Weights of a small GPT-style language model, trained from scratch on English Wikipedia: width 224.
MLP neurons of a small language model. Each row is named by its layer, matrix (up: input weights) and neuron, and shows model dimensions 0-223. Each number is 500 + 25 x the weight over its row's rms, rounded and kept within 0 to 999. Numbers have three digits each.
After each neuron's rows, "fires after" lists the tokens most often just before its 100 highest values on Wikipedia text that the model never trained on.

L4.up546:508494497493512528495462501473453505531460546522513501484506500513536468501496504491495475519497495503509435536502525499518502483515490505489490451499477469509504490526487530562486558469503472538514456487520479506500483525478550504510490525476471512538496520513475493497496477505520507481481505546492525497555537505481504468521472520468510499556500531489497490482496515478481477502463515502491471479528511488522492523518498485529537510497510455465500467471511492491456529513441468513516485506525498502525522480481468495509545473476465491535496426525514509482474542483490513507546521524468426502540509498479545522494491520454456521501531500512485512460501563469538515490490
fires after: "S", "s", "W", "f", "ec", "N"

L4.up597:485563480503474517486473505506492501472534525496476531468562487476503517528434506542470451539492465522512524478490509499449504545495510478514505509502486497500485498523568487538517493505482533529555493465509532488503504485473512470525458505480571480460459494510477505515501475498544473489508506549495505491493527517507509488487514504510469480500502493469482471547481490503483502484503544504533523453502484505506508514467496498540524473540477487490497513522568477497470514468494510500473509505494532494485514489492505438483505487473486442530508454504515474442510511496533509515534482489499486508506496495547488484479493513540470497563534510492514503504527469463477498483489
fires after: "h", "c", "b", "sh", "l", "H"

L9.up54:504484499514469535496525479498484482515442429499518484529482525494460523556454505499474479485502467520490494474473489521540465511468546492517499492515518490496492500505494516532518455495523512501490476501494514471488495502492480489496485516494522553469507450489480535491501522506480507509492482492545518455503507458468460497479501510483512505486550559460499512488456516467463516480480515562539553508481463476524511494501452511485490503459518485503498506483478513488481464544475542544488536517558501497464510469487507493527513512473510503480518494505518520473507502490498496497536489571502499504504493501489518498496494538523492549500532550529506440548542487479514470521523
fires after: "ur", "t", "Coun", "er", "tur"

L7.up382:473518469486480491475519468485523497492520522509460495432570502477516512469517490571526472491536473478472531485523480529494477524483534474455501497503506514511508489487493503552496480473493520509522538466542527502512546484481509513488466509508521502539485476495467547513481508472565497496511497490526506502494508501490517519490518488479495510504517525517513485529481495528488554494516521471559470510500489513541518465475504452498502456488463534488537498502445504481504533462464508520547486495478501467474543499470516453476457492515495537498455484468462558527545504508484496504492473523491504484479466504490541490512478469465526464502497467511538518488491508496502525495498
fires after: "M", "a", "f", "F", "as", "at"

L4.up884:531511523485494482435536537520551434507495468450476498482500507511489484522497460499450524476477531518539535487526491522479533497495467491493516477498474495514533467478492472553505495524497502491526480494457535522503493475506503514501497488508534504479514489488505523525512500497484472545517497540520500477523501523529506490490475505507507490505526470465512482550446449524551475516493487477543533502462500532514489483490458470505447482513450497506485522529522514525493518536477488458516560507543516524493478517475551462525487544503485540504514496478514499496504467467485502482535495483482497492502512505482531496514458463452524496478501489474458507540508477541501492543472
fires after: "5", "4", ":", "0", "7"

L6.up101:545542489503475463509516508517502486519529494508485537513496500502480509530483496503526520483530467516540477514503511482497539472475464504469523500496495476472508507484507481506483551492480510551498519443473495455465460481494452552507517471500480521482506557505512498491501531467509536501493512488503519511518537500530476508492518486502492485469502498545437487508539559474504516504534513537539443515501438477512503476488473505477552510505508459484480544481506485478475483517516459492487492459500479480532531528475482506460445530500463513502503486517488494504508522484526547485536562468515464533481461498487546473508482531483488523504520517529494479516470477478487498539488
fires after: "v", "h", "sp", "p"

L3.up775:489549506449510501473516498509508521508485517535476503505475510507471496507501484481480500520497511537538509496471531512500479567502460506511481486506537510474500506492486528534562492482525527539492489525487469526543496506497521514492498504504508486505486527551493482478472514449554486462511503468515499526485519456554483502472501463523532491519473526479492498485500470535482528475527495495468529460529544555449502505485496489483520499448495474526479488485511448487482482545493464487477516452516508490489553476484496500515498513485470533488509509515552512531552540486498503477478523528513496513526491488503452504474504458457560508483478482439499499480468521470522523469490
fires after: "\n\n", "op", "ro", "ra", "he", "bu"

L6.up4:451526497471506517478457544542453495517494487519523554537513519475499552484471540457474479479544497488478482521479514469514525518494532521470478483467498483514537459453518515496526518510498485481459483534495532514508519479517450501507501476521514490496466501456514519542537495510486519504532570526509522510502509484482505494489491457477518492512517523490521483500483496554475476500477525458538493521477494513476468465472531498492494492494446478465510477478505522533505472490521518529472518526495524531550500536491505502504500517504550484477479482516509519460533484502498550488517462504497484541472502538519525523485472470492477470493491514486479540488506499476453509450549
fires after: "al", "h", "H", "L", "Al", "ah"

L4.up168:485513499500469499504510499540533485496445508533471502565515494511466512512444474508503498540535475500465429517507534495535509530491525520484526484468502512512490499539494536490514504474520484491447496552472509478476511490509482540478528469505515482482515504467498511515476518481485493512522509487523509497509508473515485530504504490485485452511487480527485506486512526537515513492542544493488495456482464517495454453493519542462528530528498497496515529483559506511466539555546490484473484451465503496472493479491510478479516496462521502506508463518484451496525493520506502507487530521482502534522492533478461533488494432541455519514532513511502514548466533453485490491515
fires after: "H", "h", "r", "V"

L8.up370:542439510552482457470516514488505484486511499507501502489497487483471499506540534506514473462472492504472503499481501496488494502477515497512484451521513523468483508488506547501508482496493504504513535488492528512509490502520527488521491456533497511553503491511508494486459488474474510473514525519529512520517507503546485493535465475489529477509469529501535488526495489517514467519507462504538563505520475454480582492496510465493503525483484530497518513458489504492502503480465429530488480492476453492513488506521496522504456463459493509460491485504514521511476488401498532498505452472510523504553554494513544517532535503505497522517522533463492512500544520453484491474519
fires after: "er", "av", "Coun", "mar", "per", "En"

L11.up343:509535497463506535503494519493524493478505466521526490515518492507485449494537500477524483483515506528470488516463461540522525501466476535461479531526490462511493526473475518538524498506450488510511486478501481497483513509505536543512537473494482481502492508550440501496477527466524518498452466484523549462498544494491486512500497508494480505506517552494494495512445509484462454507493456487479506495534546456493483511518470474485505516509519518454512482472530497533495542511541502526453430488497554509535531530504480521495527553481483494541503529520476502510502479503513521547481490492493502491518416513516523499506486515522491484508475489525463466496508507496492512455519
fires after: "m", "M", "of", "h", "mar"

L8.up751:522501467474507558558497514527498495474478468503518476515498477507504505484491485465471510521495489526468493507518499491487538501509503522540494462438504495523518495521473500516511475517523510524511518476480458504487489525556517502505450523519457476538500489500514517496472513507466513505474466491515479467514448501541450508535532492468481487503476494505544466532499500475493472474471511555501519517522476494525467525522503513501486505503504494520496471504528512509542475496507494467451503506522471495509509505491467455533466519547515473466475489492510524509469485462536509546567539484464521530489500456521519572485495484487494515463481506464451483525532557515500465501518
fires after: "R", "r", "tr", "ac", "re", "to "

L9.up407:469522490502506508532501431486471544525516477496522495472489518463503485521507517548510514478499520530486501505516493518464507499470509528424535497534475491486497492502491486515461501483479542516488508516497436465482489494530520505509516444476494531489510498497501469493525486516464535486481484524486492464509503502508466547549520500559532466497511502483516486504507450490551492509542535463480514515506465509516513528485496503518511427528503500489470486516524539532540495540475544501468499550486505432551480482498471516511522479499482506528532484436478508451529506483501494510506513501534479481479544466466503514517498508461468480488535523491511493525495501517484506502500
fires after: "ch", "ak", "t", "g", "Ch", "k"

L4.up340:455491506467482540484507476491515471509494499487473485509494467526480513507473517517435487500494513505486507480488495528495536526494530514475510523528518519471522478470491508545511481476508482508532483507484525463486480524485504463552512473488532565477471517479472454507486485461538506498498479477472497487531491489467496541525487485537518525533507528490512458551493464502519527528481537452486540479465466491474513530481525524509538535483513547459438473537495507498478515504481502504495565523494503493510533488491506512513509479515536459512497463516500527471517503471523503538449513527497503495511543529494490501465469538463533465538480492530474538481478462531480496532507
fires after: "t", "ot", "ak", "y", "h", "f"

L8.up161:501507509474478508514475513448492504503476468453501487513487515486454482510515495505526509483497490544502540522465474546489480522483523515532485527461513463503461507511467526502503489476533514501499461513487503499489525567500516443489530501533532530486496521460482463536462578484538464453483491516525458497435499526459488527519512471466520476541518506503512517500512504504477524498479470529494541500527483494443458522499555492469479543468518501488500493467490506497524505524513504515487532505549483493493495514507533469518515499528475500488492503502481490536531498488552536475529499500507517498531446501502449480530535511471506465470516495491507476477511518540522502517480
fires after: "ac", "er", "por", "t", "per", "n"

L9.up830:500497478519509510486525515483517485526488518515541491514485540510521521501500452524536516457511498539492507532487540486485477475507524484515491495517526508490501455493491511493513516503490488495513505463538506541492492491512495498515486529505538518496493476487536545522490470459455512475498464485458514477447517516480472475519485455527506504491532507459479540492457493461488490512509527488523561489556495503491480487512469500508541484458469519524529463481480504487461497483536474492486504482516482452490457480506544549556506475490498515536542506489478509522530470501460549499457494530466494455488515486523531519478493496561529483487526484545457469506539475494525560495506
fires after: "f", "O", "t", "ur", "0", "A"

L8.up349:478528497561499514541489528451500500535497496488522487477494492514482514498507496485519511494442496537453478489480523513454514479507462510479559512525427493491550540511478557520467526483518481547491515555466482446482526502463488519528534505443490492504503481515521531483500511487508503475505509513531475479512473491535504465532507483511514486501502522475492477499530475499524491552497488477506517479501482519464524516473512514482528509504513518482468474485510470511483498463482503439488473499515489520546485490515495525522505518543453486493493466539529491486489507486526489500522471429514497494508499500485522473516490515495563532523514502509556445515462532509512482480512
fires after: "re", "con", "ran", "j", "p", "J"

L4.up447:489484505505473494457503476482482558499483469544452513503535495484536452521524487512484466517518480522490536537489520504447479515500498510479487528516490499486512472492504530499470484481529479476502539491513516497530476464512491493476529547481484527491463489470538466492462527528504485504495496488479544505537505479504455503514485524559544493501498519486528499504457508515491504478463501494491496449451531531533459469518465503523516531504524496481493506532467489493480494457514466501521453520509534506510533483488480492537470513490501475483530512460525498519571549494471458542517469507499522502473510505515527459551499494497492477485521493499479470546531539477518552536507
fires after: "O", "R", "Al", "V", "U"

L8.up164:488497503516492476495498510527504535505532494494485476498500527501494485534433558485479522481493503523477513501495452510508538515501514491452538446484509505496548495476468529486522479518439473493496455483459466492475521549503518490524468543546503486501505440495497490468496449451501514548453475496529509482488492514441519542533526488538542497505486527475508497511508504509507513477516513449524490502521521490489513518494500474507460498543521560537504512476449497501460477480510482542489509509491486491500506489552514489526529486516504479505467498496472529476553525493527514512462508487499485482461493509492534494513531540505514491526489513491465510506540486512443523529511
fires after: "h", "J", "ch", "m", "Ch", "M"

L7.up196:480505513507474483500459474542556474492494499534524488494471471547563513481529479499497488488500486490514488476489494471524536506523493539548488500496496494479541524479489476487462488506524545520461529519528468482523501476500495473495547466479437483493500541499496474516513514523516515455541544501524540504487505505506504516463484455509511519545532491513517486536505461497469502498540504478498505502486510526516500467459518492508486498533506478552551487497486505484489517489525499526505483455508510487482530480492521500493525508506531532530489510502519466464497490499518523531534500446446502450477510534486459464487517514478488465490486441511511472546497556459454527511474
fires after: "R", "e", "o", "is", "a", "H"

L6.up316:515500488502513500494485492466559513482481492552527465484526550500470462468496517477527493513514464494523515455544497485535514522510462492527543526514509532488493498513476533501492489505480469482435502556508488442499506536517547531520517444496524489517523520514491532528463511506471482486467492524466516482462506437536478460495494490527527482496420511529453502498505512471478505484536477472497529481492502477497490497500504484495477499489546544453500506494513504491521509465466512517530448516498539520505526487511530545504486497480470504505540487499516519493488529517485501500513540501505523484521493511496524514495468476523471478488519518502477533542463488503453534459469
fires after: "f", "av", "u", "F", "un", "re"

L8.up187:491508502501458473484520510461506499518505535513493489503467488497476512494509506480501501574507466531497493463523531502491499523487547469503490524473517494517464479452483490524526520490477507474521476463540485484522500497463464506471471492497465462445487532504508503494502520483537495523518504468541531523501508535501542515503518516512477472520497467572510536504506524531496514458504505515525544490542557510521484525528523520517501476494434545481486486483486521503463488547483518447517496508467536459475524455478470481528502524481511519496456457508490498499489513539494452530466474502492520532489480484558481536502480488480486510511475511503546498557513495474482475490498
fires after: "tr", "in", "pro", "ex", "- ", "con"

L9.up252:515491534543517514479476546521532498440527494503536515524549465519454531478470498465525496473510478572515537516514446492514490523456453498481503526530526493473516479488490507505476498476454493483480512520521488508467491482444489508473536480487511506492511522493456497476477479512495560481476495492475522504515515506511503445504514523506486513540472521470540484507535512508489463491453522480552465509488509508494504515472521538526473512515502544472473526482507523502435521487510532534520536464488507496513529519508540485488509490488481493507468497454497486543480495505447486516472549494502479488499460501492493501522465480518501459507491505514511549528524514513492513452486
fires after: "m", "M", "p", "sp", "F", "f"

L8.up466:501510493474440521490451515541491480501444505502509442454520513550547471527466490520466513484476490507466503477507558552563500502517482518522497514469503478472502504480498489466500508493463510496493541504500497506491521488518524497495466509468488515512539473522506515478532480517487516495486541520552533485494512446480477444522460485490499475518546495497479510536506501497515532508475518495512524478479520511469480456475488463526495470464496501509502521496518503478486470508493558507518507541443535424510519513527488494511543514489513507527502501536490502528508484461499524514537515525523506499504495507476493510502518510505460512474497460496463464535537506463464544505476
fires after: "ur", "un", "t", "tur", "our", "e"

L4.up792:507532511489471507451493507527510552537509509495498513499475504524457512487465490488537451502505494501536534540490493520501470525509504526504481469508536481532509505526512531501515459516506516527526519445498501521530508498483472481524461492451486481522507510512475508564538478523451552436470494491461465491559480504532511507474515523522468510508508504455460496458466547501491466506442478515483479482506478503535458496501499463519504518499483460504516554502464524454510522506514516483516516533510476487490509514483531472514514535472501544518477451461449507431512494502483501510533495513522465519493516504515516528481502519504492479502481496476504484500519516547498489478496
fires after: "s", "A", "B", "res", "is", "p"

L8.up666:505491487534482512477494502450508510478513494516453527474532502513486480498520492469469478516526504534474534532494471476529476515499533554508515510520534484474472539516539557512471487483514496463507529494542478506501479456471475527521492521503536561506468489507511526517482510518498554501478550506464532484501459516516495441477469477523519460479454497524505497511544476509484480463484488462505462519453479491518497506515463536483536502532521531521524495473470542479503454514507504474532488464502495468491473514467474501471482490485516522484526477480523492573468470486495489518485548475491509503504526473501542478471498502526493503521507509560491465505516494523493532514482
fires after: "al", "Al", "Ar", "V", "Par", "el"

L6.up379:477551558447499516533499494511450532461484456509524479556522510510498492462504515506489480480488492488510497509516484475524457521504538508453523535471518483503463528502487466517471513514485474451476516536500499537515476472521467466464497447513512482532445497438441532495512559542460490474517482521527465530507499524537498507510517495511480474503492502507541477500525504522474451471497478498484508492542497482498472521517498507553493483497494490501504524516500486508463527513483476498466534475484524477472485505494508502476495553472545536532529488462512480501506507496497505504514476520515474500479525514524532526507507485546501511478476529531531508516443502548506511517498
fires after: "ag", "g", "ar", "aj", "av"

L9.up268:474471493494489477508474491495511478500521512528528480469494517473509493493528483541474503518533511478516498495530466475498470518499494487462463508493482456519478534471472488509484483487537516514528528501500459478472475476500488553521563494446519532535446468507502492483490525520477530531509494511552510540564534492489492507490464512539484483474495467481519462465518500496501470510513470510530494480481523510574565527483495507522454527525507471492451479507497492529514465519478508528474522502485491432486488532514467504487518499519503527501504473510510465484482486473503469491489535472487475505566513567475493525524493558530509515495518511509517508533488477493486491491484
fires after: "Ch", "ch", "his ", "–", "se", "M"

L6.up205:532507519498467505481481501462459529496469499505491484500481517503496497481477504508501517513527480544503548460518497482456476514456497456550497528514508525461462485501469550510510489511486519505511507490499469481534456493523494529484510520520502508521510512523498508502490494519463495479491463483461476499499510485512517513482541494546488452474494501526528503511519505486476460498485518526549518505496485481527470495510471465515488495461487559475538490536506512504528470506497482491458567503540546471407469492488510518524510498529497497510485495497482471479473445521470451521489525528510478527516489518549482533517475565486536516544508473539523509509519461479492463482510
fires after: "di", "n", "ex", "t", "c", "in"

L4.up885:512483512521532468531488502484501545505522522495477497487583496508485467487438502526487500507511511486468542496506447485489536541533482486495509467486495493492445487549499519528461466477486510478493487469495509489487489464485469527508522502525521513536482498498513481454488458493460498512497482502531527492503508528482517514499503472541526486501478529501503486503510452521522528531527500445481509431488507477512500484475475494468546522514563539491526502484544531498505507539537449521455507473481507479550544474519490493498505457510511502500483495541505482484498507477527498465478468495516482510490516519430495527523481564495463508520494467534505503522492510496529515502486
fires after: "M", "t", "h", "ach", "m", "Coun"

L7.up553:464526504498478525531457509523467548494535509500472525455499536513463449461466497525539466540527482495505447494506492500481510520518485516487489494440475513504536524502502482494524506509525531526497512484523476490522488526540497494473509484541480485523497565468505518445480475523511470464549495498471470511501480528545494484565487515538526494488483521501476513514474506442529488499495499517501510482548495480511461494499536501494522547533514512451514497548537480491468496454503472507487553465516527452508481511510512479519520474509480499485518514497502520554511498480519472489490524473496477513527491480480526503496500473455481490465461502514505452501500470471465499483513
fires after: "r", "n", "m", "e", "R", "v"

L4.up396:484487497477535460553514527544514504490502489525474456425453518488438505521532512467487497530487524500480519544470548516490527518522448461475486497473496463480480494505502493476512505509472504494514502513496507558505508530477549473478519480521513494500502439520456532493524501521496492499499497526464451541511475496478508481512506504508505503518511562499493538529527531547484520476463471486529531523506464492463477501477554513503498509553497481520491502471490478448498515472498484508442498520463481524540503505531476512499536493501500502491488506490521494508528540474525515463499509538506424466512502521527539496478531485504478514501490504521495483496510511481484510529483
fires after: "Ch", "J", "Br", "w", "Pr", "Gr"

L8.up622:492492533443551500540488457512553496508492485541551476499490486487504496494490508467498514541505565498502486484491540503493526529498510512521515508515510498529495460477462462488492459488461483487487514498495481526466522510486541502474532454508474463496492472488521451486483536496495493439473498504481481500456478469491480520523496540525452512535520508533539488497523460532496507505482522486479469471497490527514541517508463481551505483484547525454506502509511498490527514470533506499480519501534519482536494466478513509501513549546486478494517518514484513519501510524505511519490496485481478523485497501510498481470551504504541531457478445478433479501503570521521512473507
fires after: "ac", "di", "tr", "ran", "j", "Ac"

L4.up529:465499506474484519510489544508460508517555481481473524469502523475461499473502501502506482465514504521522480464512521523477477532525525487532496529443512500500491509515460487545476528518510505513527503503477505510506476525459488463483476526529505535488466455484524471459483491512502476487476458508560481503552499561493533486486487510518478529503447477483531491496485538514490541487505507453551577492546520511503508477528532514500514491495481508473495516467511483526520463470501496483499513524504518526523494497500451527477553503478505495503488519496474470512503540502482493501559474454450495517533484515510493497499471489512470481550487493532504468523515496504478478525433
fires after: "c", "m", "b", "p", "mi", "a"

L3.up512:500436533517463478510483483488504519557472463463503524511498516525467481488557496484483479478509514495503516534491513509480535491515491499512483492511528463518491480507512505492478485508516531434538485438512466455510491468541491498508452492499492513537498559519540511529522503502532538457459489497509524524520499499481470487523532561538522444510460485489500499512480490481481480508471484482465474543469544519538498529490494506465499467468495505462486518499502495448534481526484459529510505514521517511454493484477501517513524486537517477535501498479488514492505492468540504494541493497505520529511531513461527496539452507504531548503524496481484467514487475537518466511487
fires after: "s", "T", "p", "Un"

L7.up255:497505538493476500501494497484487548495451473498502473483502520498532506523526487545519501499496487493468517541475479515472526515546497518480505441488471488486503536543539545513533532505483508500480498492500516467540493522504490488471474521552509501485497505478505519505456497453469486534492508451463473505526426534482481533453479485517527469484482462520536462499515495496503472520502521508491497447481493529536483469497502510479510501514501522486494546501478483497509455534490496548451509464509537484492496524500489504488488506514545531513488500478497482529486545519515492530522471472529510524494545503541489419533535521501484481482497489539509482555456521508504542521488
fires after: "l", "al", "R", "Al", "all", "ord"

L6.up595:487509481531509501473456467500460459505512489456498506525522454447502449515533481492519512539496502483476534500447474483476519457517519554472529511486520467519514437496489507506471474498550501534510502522532484522467505511493511534517524465497515538518490469496522513504496487495489483516524485543500506497520499510528496519478513512495516488523541510478517510499464447482519508533517504478513509523519554514534512505495468550499488506464544517474518473518482511517500468508474453474428524507488495490469460545515478501445509546496469522560511477486517503514500503438494488483550477464510510469495505544503516496500492499477484508500516515543500464470515487546488522495512
fires after: "or", "I", "ist ", "ak", "G", "t"

L4.up217:495529486471501458475526544462525479510561488543450481500569497485492566515509507483528491449543517465469505495529518533438477489508476495492516547481515507510500527509468529489462472528511512514519482474530505493481541445487493515500462460516482505504514510540553518479525495477512523513473495499499513517487510486523506513525485519519482510501510466501546526485528491488488544470478497513512525485498457504543501496485509519488493468530498493533539490507550462535477477496510494523510431471502460512479473499512471486496444488505480533489450496485478507482555536470526516527478506463494494496487512491480524535450499473488504469531508514500507520489501486485500468516485
fires after: "a", "le", "Ch", "M", "n", "con"

L4.up489:493515497465476517483531429517529537525485472537526487506520492533486487542475486511498466557517508527443442506511492536501511494502507475455507503535498437504513466529547483464547557514472484500497470457517511492508472526506492522486558471486541514504518493495531495526501522464499492488520495461478485521460537475491513522518456476508485495504519525496531507560469539512524521476482520502502464511522485487500510481507552512511486511490520510500508528492527489503489511526512499506527519471447510521443532469440473482475497466491495486505504491521511553494498455470453524495509493496490493513506503520520468543499498497485494483457495516461531496508507524461491501506533
fires after: "H", "e", "E", "r"

L4.up534:483560531513507512495516501533502485478488514506457474530514505526468500494513470481478527531495508490513505513513500511472480512498453518535506503497527493498529472479495492500535466457506526544484493508486527481511520474471447495544467516512480527461467536478476488492494498524509464480511533493523506476491495527574459501474512489486507518483520471500521500508519423500499485523536490554499465470489510538496474517508544476474500510524454493487496487487512520498499520520490463443472532469536453485489494511496494490503460551493483522475513491476528496497531479539455479502473500511539519523514518501507510479479525513503498481501427514465513544489596474521493507538500
fires after: "3", "D", "2", "4", "7", "1"

L6.up529:475507487495490492423489540523513491491541529496504481472470517515513506481516532479546493500467496502496508554495512552521463511487534535513497474522496482486533554487492497543454497464510524535500468512480475503527488506497459455434498528495524505518487491477516478501486487538519449499513500488513482495512513509507545526517491485516534407502491524505522512471495535490445527519525504512495536520568453494468476485489455501510512495503493496534496477526516508518495515499468469518473494439460518509479535522486465507437498507520511502513505488507519493510492513502494551468507523507471551476496519495508472471490487501510515464517495470530493468539512509527478511488468
fires after: "o", "w", "a", "c", "aw", "W"

L8.up81:469459487503562494503474546495521463506488490520476498499515537493513467438533498523504534483452515528487482514523516492506496422476486489494494487478530443551542524507465523533498459473492511494444544492488448508458486527437518486517518512491510491513492508522464496506522485521533474463488494539495478478460461502508504470523500529521509515449516502501547486474534472457489510502486543524520470504499455490503517494472506503548486518521545496457504531528494461506509462504535513460510526491512506529504486509513517543489485514524508542505522500495466514502507545470515528527485482467506528481463478507490501520522514474493518493464485502526512503492491501471495527538516
fires after: "dis", "con", "Con", "sp", "ran", "rec"

L9.up476:514495541482534454522555501522474478496502554480453532512525497516525495492493492503525453480506487494486509519488514536453471510516518499498483528496495466500461504518452491506525517490493527508487457464465513489542477516495502518504491506520459523480495496535481495437502459493491494497462488501468518463491475516550520523491471478526496493487511484546481494521482503523484463533527512482534516452530501463527494515460452461502437496522546461553525446533492495525473520528483455526498484531533477501531501510523534507491502508512492518501491473525488495469546497531497530502461528454494530541500501530528550483499514479518509497517507485522512483462495504446498491495483
fires after: "of", "m", "min", "s", "sec", "a"

L6.up839:523457469494460468514528507506502455485545510469523505482530508467495513497471495483449478531527534508493455488479461486518468476542468530489515436453501502504518534512475491509451538511482539517521508527497521502508517497480511490569511475494483485511509476507510529541476472493523496484519517489514499536488493499488482491493489497474545493530488481539499475517472485494506515523539489508488511536536508530433507494477491505466540513477489505492488565507471535464497547462471477523494497503500510524516499537511485504467420483509562465512495508490508504501511520508495496482491497483514563538519525492509535473519484539474496444502497484459475520523504493480497543516482
fires after: "a", "er", "per", "al", "ent", "en"

L8.up719:506479503544487471494514514491506472502465550530487511521483547559519488510544461491538495511497496519477489524478522474535457443531537506455486482522499514502554496487487496496471502497528497510523454498508482514459495500489524517499567547491511520524479507480504503470501476508495534516510507508545510510533469530490521458527499505486495498518496492500495526441495540499501440503467502497513495490514500474494506511492515520496504521473454501510441522481470505510509500485484547503507463486501452511465504510478496482510515497541550508545476476495486516502475478434491539490522517504433480494464463486532483497536488524498502496558564498501493463520470482516460506513472
fires after: "s", "S", "H", "gr", "des", "E"

L3.up892:486496507496479487466473479523514490529561516484449517489476498533513508518493526496560478523504480479495457514523463488481540514493489500477517478506514468480497485546528442506541474490541530483485504477519450524516541529500517492513488446488516532457475486504496497522485459482501500517514502551480513486482479543499485485457516491483486505418523503541486491492507507507499476456493498506505459456535434482484483482521505515512533511474508491455483474508512510538509476511542484501518506519487498517511491538469478514506479493449501462524504524524485541454499532484538493483496509501485523555486531553529497472541530523520497514551496502495509491477517559508493492509503
fires after: "H", "h", "c", "C"

L11.up825:450482506521485458512462496512543482474506504497488534522497499520480521458487497452543478500528445464489497516510468538455542525501512510489512520466513498489495505521462519538506486464489472528506497463545533463495519507526486503522526499505483484512491548492495493480490480456524494485467541491506563459472541527479482486510451470536508497527458493500477515496521507519470515480454528445504499499479480471509497528478486506503479449495501511466524555516504543480513464467499542526517470488502523503521513515521525515546498489497487448526526510553514506471525489552471491496497499519481548537495458510509510508503474488490523488490475531497520489556506478525468519476519
fires after: "M", "m", "il", "comm", "|", "- "

L4.up851:493537523521487471503491517478477523505521480545471484485545516538505475459519526485490453533493545527441493517464478486499471501532511518501491504485470503469491529498487534479514451504522535492512481492513527498497506485488517512512503502485498465505460513498563515527497524493488513468475500461479511508503524443498492515496500499534481513479521531483475502559502530466515475487464476485500442474492524562507462480462507504536496470506520478510501523494469528458474458518523519525508456471464477500461508466526522495469539525502471480499533474544526446519540481488492493508499550492487546491466517498455538501526482481534486465521491496543497487509506542520538505507518
fires after: "W", "S", "R", "V", "M", "w"

L11.up119:512457512568499541519486523446498491504489464520499485426516532489497477477512514527522440530481476511536472508513509501490487474494520490482470487513436470509498525511557531514516489503512514517486504482509518482512472520481493527494480483453525491491506496493494482469506543500517470461499457483490511478519570502516467492548519565510510551523501475530576500496491471531515486480489490511497478469504486500478470495509476517503494509517502510467479511507518525462467496469474521480522498487525468476512517468507496490501501513477510508495544515505481516483494468466487540485505498449516458516500544459524519524451490485545476538467523534533494546517516518518507488507473
fires after: "f", "the ", "b", "B", "S", "F"

L6.up227:522499461523506512527513489501511522482516469534525508530459495517498503512513524503488472514510468502486454484528521490537456438502463472560535507491470483527482525542498497515529552481489501497483531558514486477491498474499461514487501486507496502523529534511522473466499516510544499475505497554463479471516485511479458489476482546495498504455555484494531499511471472508475452504453477526481512470477513494506492507478542536546469493512504504526500506488457503527532462485532499489496488480503463491515458469462510523494487519496519523511467499496506490471468546496510520469504497512493566543457550475546506509482547509492556514520462477496472507525491509502474490500484
fires after: "con", "ec", "elec", "tr", "Con"

L4.up213:481466498495500459476506466481452502487426519490495502498513481502507525543534468513480442477498482541444508488485496518478504482536495469504517464455474497494505501462485499480502528516474517476489554523557541527512494502475416500491520479500537481453505533502483536480529495495502501496548490499520503495493497506530509475495514500523471483494503482531501483503497470491479476498486536547502494522496474511531501462522518491519519530494491522504539527503489468479510494512515477526554523503503480538496529525539528494490493506535467511514431502498504568437498526543467527503504495459450502502510512516468468523500490495550526495496521487508476500541506516497550495517505
fires after: "L", "Th", "el", "R", "E", "a"

L9.up688:577483493522548466532521489533474499436507504525494487492537511484486500491524515489464465487530509559454473485489520516457488520548514455520514497500484554509523484508512503494545467469488517519491511507469545492525519520460487494462505523501497546465519463515437445479493486491517496480536497474518486441521511504514472467534504453487493492520468486544497539477466474481499491492495489480522520494531499481471499493502441498533521462485479508509494520489503461478537492498472510513532513492513487537526521517525476465482511488502488450477514471506500516474516511535510510479529523486523540471502541520530512543497487478474473475515502493531508509487470490512544490518488
fires after: "l", "L", "m", "cl", "a", "M"